{
  "n_layer": 21,
  "d_model": 256,
  "n_head": 4,
  "n_kv_head": 2,
  "head_dim": 64,
  "d_mlp": 1024,
  "vocab_size": 2048,
  "activation": "swiglu",
  "norm": "rmsnorm",
  "norm_place": "pre",
  "norm_eps": 1e-05,
  "positions": "rope",
  "rope_base": 85600.0,
  "rope_fraction": 1.0,
  "qk_norm": true,
  "attn_scale": 0.125,
  "bias": "none",
  "tie_embeddings": false,
  "parallel_block": false,
  "init": "uniform",
  "init_std_qkv": 0.0271,
  "init_std_o": 0.00418,
  "init_std_up": 0.0271,
  "init_std_down": 0.00209,
  "init_mimetic": 0.5,
  "optimizer": "laprop",
  "lr": 0.00245,
  "lr_mult_up": 0.774,
  "beta1": 0.9,
  "beta2": 0.95,
  "lr_head": 0.00817,
  "warmup_steps": 219,
  "schedule": "wsd",
  "decay_fraction": 0.726,
  "decay_shape": "linear",
  "final_lr_fraction": 0.0,
  "batch_tokens": 262144,
  "seq_len": 128,
  "doc_mask": true,
  "train_tokens": 901600000,
  "steps": 3440,
  "dataset": "wikipedia_en"
}
MLP neurons of a small language model. Each row is named by its layer, matrix (gate and up: input weights; down: output weights) and neuron, and shows model dimensions 160-255. Each number is 128 + 24 x the weight over its row's rms, rounded and kept within 0 to 255. Numbers have three digits each. A neuron's up and down rows have the sign that makes its largest values positive.
After each neuron's rows, "fires before" lists the tokens most often just after its 100 highest values on Wikipedia text that the model never trained on. A number after a token or word is its count.

L10.gate180:164125085150153093109139084103126111104134132164096152140104145134138074094127179116142174151135172152143154121101091138122124146095077162152128138082131096144144128123114123142117135154114149083130071131088115127098129133142077106161095105092147135141136106113125145151126093154107151123
L10.up180:167097114093144095163094152084126117125095105140144116163143146088153112109130095096136129084153114162162138162122092141147132132133112111151153106163124138124167118118100137156155149112140154176093152169173130161148158132128138122119096118094129168181146120080121140103129134115105114152
L10.down180:136126150190123133112106147170147095135129123146129157165105143141121110095139109129130126137128083091136131139104141090106165119109140134133141101157111116156115140124128170096123132143115118078126138149121077104121145154103151152164119150128141137108155152135108118128137109124115118152
fires before: "ed" 25, "s" 11, "able" 10, "ing" 6, "es" 4

L11.gate315:127139126145147127111065081175133129115127120113145109108129168172101117130130180111114181122110091103149109086138129165130107156168140132152195130156120147105163096109130108129106126107139115159141133145109103108113176098135129080087074139106140113104138133138134132102120147140100177116
L11.up315:103120111121098118118138104118135095128109114156122114118134170149142111139108156171148124132114132162128162114112130153153139065108107061112165134124131138177107078113182090180152127114149113125156115133092103148137090139129120151124121089205120097087116167145091193118114156110131137118
L11.down315:114134118131121139127112104130133084131167092116162132117090147117121145119101158136097154106124151179153119115154101167119139130164142102114155173149109130116139143129128143100160124107183138148118123167128124126120077161103097134138093173187158132080136139138113140107132149126093169111
fires before: "\n" 96, "==" 4

L4.gate306:098114156167112093138109108110092138138113096134071125102131168118105086102156160123080130134146143113126147115157090155141152136159135103130192151110145115144115085139127116095119132138092139135143165095099139154103094123142118144127127122121131143100094133139088113112152118115128154119
L4.up306:124133109126135097083181139100097132140146110106133123137119188142060131122106121116095127174123164127121066138169133151126154138172084102160140119110084140133140098127149112138106142124093156084113132150086064132098124168109124116119123130134101132133101066133135125162159107125113122107
L4.down306:139136089098134114074108134110094144131156133158106130138146168130090157111121136114132105141126140122099115145151153161079104122128125106160135120149113153102135089126111145128110100139120162094096101137125111140092138108110092089113113118139100142146091121156167140141122129108114121122
fires before: "\n" 100

L12.gate439:104097121110100067092149150111110128180167125117130128096126108121122106103164097109088098153144131110116096189168101137157156142142148118090136108116107135153146115139156113131110095156084111140172113121153137086139153174131069091124128107140162145129114105150144122141109122120111143146
L12.up439:125155122133107148105134142142140148138116141143102143148153078137122140114099155114120103144124091113112112134181152080147142133080141148154102146097154149109121137143081088128153143164158120119149118159128116156116086129092113147137149119154125118110163137118155094120144121122181172109
L12.down439:102110121144115117131138127148157121124136112140111069125092136128156142112142121127131149144172139110095116152138126181088113154161110126134162122121119103121117112100156131155113091115119152138157128129175116125115138121120128089108115190155132145139125139131120122102122142122108137149
fires before: "-" 43, "=" 23, "\n" 9, "C" 4

L4.gate472:125137085148171151136158123120111131107108105145117112147075127120118172095118099086131133138112082129143164160128095157088123124151145135154121104111096112124156144117141114146067079076111117118086127102089103115120135135088145121114114103149116124117161122100145142124168108138093159127
L4.up472:115144152107130148133140130153130150131099139164155137078165138142098126143194137105121115100167166188142129110092131091090134132070139130097126139113097132149160117144108142106133106136123133132152112125113099129126109067199153103134172104120143145104119140143145144122119169123093127119
L4.down472:111142125122170102102114101150131143126123127117150072126088161137137138105122138124131087102123129151119124138154105134158117128123128143141141076139145126163164143118143116129153128140088106113117150136096114137116149094124126104152135091091112133137151097143166156124138121105114158111
fires before: "\n" 39, "The" 11, "A" 6

L5.gate1023:153123111137091122130161109105114106135139151114117123145112150126122161114157166112169164115135124104124125116120146170113122146146131093143198140146100120146113129099162124143127088110107116080190105116135107139121142165107068104111119147130160158115164118100116125150115140133095192065
L5.up1023:137140131146062128128138139161110158120135097132143149109120101162093143112103092122124113145134103112105156093117125138121116142114149145125126108118121130158144063148145119144090138107143127165074116184113150099107119102160101155126151090143100151091149157141123151098136123110148121105
L5.down1023:195176137120174097146151161117105135165144137138101129138147199135099104161136184122123134118134136151133144142149131148163133136181118107157174120122105136118141095116155144127103139107092084148127092127133083108111097148060129101132111167148105134111131074098145149128072114127123097109
fires before: "\n" 96

L11.gate145:102119118177127117148132142109112099117113096121130085100138116136123109117129174144146130154121122132143062096118121132116139116133113100121184128146108128135157157081155087146095176117123118102092142140140114160092119092129118136124118143140114176122105112109154133166105083093093135137
L11.up145:114115093160095198149114104136127125164146167138121127110138139125130199146129080118163119108154107123141151103161126147127178140147112131147121146169092115122143142127143140141091142157170141131101122168128174134104114127108123114163128117122131111093097136110157135177090142136146153138
L11.down145:123155122119121143143147135185156174131150088086174188109094143117132107131103117124189120115134129116122101126134158141094131171110128125139106120166101101099112113110110117097124148161137124134136113149123086148142099140105157089098116157144081106145152123080176142094140084167156144098
fires before: "\n" 62, " |" 4

L11.gate478:099084117140130124149097108106109133138117107135147184137117143124150101112154161104102104102104141162132127147120052140115121124139143140121155107119152140157114118149095122116119149160144106121185079124115137129126149145119107148143121128148163123120188154129086159130131146127117124169
L11.up478:118127136123096088161115124151152149127157122147097132152117130168130095136124134157127063153120134106166088156129100155156147151164149140110121130117094120108143141140151149077143131133110099098112158147127153156147138148102104159133118105101134110141132146119158117166095125150127127181
L11.down478:149106139149180126133090125137147116137069107140164151131147038140111113126179147092110141123177127158113164106117092087102115104138142122136132112136147148134119145146086112134134147131155095121107108115091108155153150122135150124144118100151129174105161128165113146106162130138095113094
fires before: "ed" 23, "ing" 16, "s" 5, "er" 4, "ment" 4